python train.py --num_hidden_layers=9 --hidden_size=512 --num_attention_heads=4 --num_key_value_heads=4 --head_dim=128 --intermediate_size=1536 --vocab_size=18023 --hidden_act="gelu" --norm="layernorm" --norm_place="pre" --norm_eps=1e-06 --positions="alibi" --qk_norm=false --attn_scale=0.0884 --bias="all" --tie_word_embeddings=true --parallel_block=false --init="uniform" --init_std_qkv=0.0262 --init_std_o=0.0 --init_std_up=0.0262 --init_std_down=0.0 --optimizer="muon_variant" --learning_rate=0.00671 --lr_mult_o=1.5 --beta1=0.93 --lr_head=0.00513 --warmup_steps=200 --schedule="wsd" --decay_fraction=0.753 --decay_shape="sqrt" --final_lr_fraction=0.0 --batch_tokens=[32768, 65536, 131072] --max_seq_len=512 --doc_mask=true --train_tokens=620100000 --max_steps=9889 --dataset="wikipedia_en"
MLP neurons of a small language model. Each row is named by its layer, matrix (down: output weights) and neuron, and shows model dimensions 304-495. Each number is 500 + 40 x the weight over its row's rms, rounded and kept within 0 to 999. Numbers have three digits each.
After each neuron's rows, "fires before" lists the tokens most often just after its 100 highest values on Wikipedia text that the model never trained on.

L4.down86:426531479531528536510585532461497499492457507551512473417467501474490551529500463455525478541528491522565486496524488424560521529554550506475475568423523461535484456480513543488617458499557476491501498506526502601497460489484514569462524508479554495562548522425419530525525543556446490510552524531495450451546498433445516524435536479536538402473408553517557520436534527495510465508517534474537478463475432483507484461561514523521438500535505452507517524449463510598477564408545465519508484443482528513515538521481481549448544557540550463438502497502431486470562495479467468531
fires before: " |", ".", "%", " |\n", ")", "100"

L5.down498:552562468515559520471457518459541410500489533494450499494520505489461518545502526498520506492492533530526492516493505433432532543521443533502446480551504492558502519515551545471425481477390339482487476506500510436492513396499531521464513539452566542413506479511526468505533502573535506509442496595479482512457595505535555519503495534521540420478530515502563475454466567562459457470563507465532542517508476538537482574537567502536529462465463491447519547462500491533489451445546540494493407503490514572552507529535495500521465497519513524541542522590498467506514512512542499455
fires before: "0", "5", "9", "6", "8", "1"

L4.down879:525528565479546439454475468478592532517501485540466521497527529510466501496451479501441495563535500556516505448489568452536487535493578461506513498492458549519455397503409480479471533523559408554501567525501579478461463482481540476556469532562543434437517517444453498470471544447523484578482496467520488531476556579466468529504535463440530491539446470451501500528512535510525471541488451507568563461529501516538494534488534466519479484470464470484513486490400443548471480450523533493471419486458546507543504483491543524565479600486436500439435424480516440499491541552502546418
fires before: " |", " ", " /"

L5.down775:458470570545489500451467518552482548535534544559506500408497474466490502389506478530451508471463569454492505439532511467450527486537493465484449473465498465515516455557574520528478458421507526478430486549494433541514528461455456499480450481534514518451503525470417440553439489451388481527490592472530500468578539480474464450565490528526479509492541503561530449510519483539499491528595409489544479561499499482485484474538486516518494525519464474575504450614505510416519474441489459575489569406535521496526481462578456511459504526457542498437443515477485491502493493514527513467
fires before: " |", "3", "2", "33", "m", "ia"

L5.down661:506481564442476495524424489484456418527569451477567469571480531501460559506413473553528492532470447466528542520495444464494488424483588489541575432496485512431480457463459516577468499534472557563476532502523497499531456557489479467544467460555541494514524507534483533486493484511475555500514468498522491522529499574476461498461514551405541403438522454497482535497439520463484458533499432470513465580550503497556522541526507539492542501505495476459519511494486473532454534526474500485510502470501526523488522435467432521548529554461431493447416507515455466461514483552473526598
fires before: " |", ";", " |\n", ":", "\n"

L5.down250:528492496479512536538452504415466438502516466529495598499579496520495487490422531442368504572561502559481505507472574464493469503488513470516595548485534435428567455519520446469544467512468502467475539504477539474502444520462511544510509486567454495531396467404563481503616562546530546492511526479507461448429481439484491522516494516534522504479532504466501427488483534535487534513559407514526519466531440467484474444582522524466496480467464449478467487444533512548563496471494465497568515519469520498448529526506520465499501514489470472501447471483494489461483513549518373477
fires before: " the", "0", "1", "2"

L5.down948:500496572448526493462389514560563485525540479502476549528475516495493453441489505478476610503546483582467461531514464472515556501506446436509554479507517478390473542506473479505452540536524496507553521533522631505524569542434439450467462490558446481558447490459542440510524474532516539514541531424513592504497501548461536428549435475467535484521471540483528515500546534449510520545505428511536533469420478512525523517484466493505449480506472509502509587456518486546533493469546516468442455526538468468519507459529518541510453458491529461474496511484511386458514492470476463485
fires before: "3", "2", "4", "6"

L5.down1133:545507492437449427500486486476465527539527523459421502546514450466499485484530524500524616524517565535492517514480511527415515492527561511461479532494455487529623511577503533503521534503476536508446443500609445491502524540435481542483475464542477489512462464537466523452496488488427552524482453529522521485510448505492499508519520571465489509539582502519495427511435459520510493527506470470477475471579544548484491522510511495500507508516565377520532491504410575493506562516525479548613510452508484493494497467479455506531506521507538606423454544422432493518445482532505407427
fires before: ":"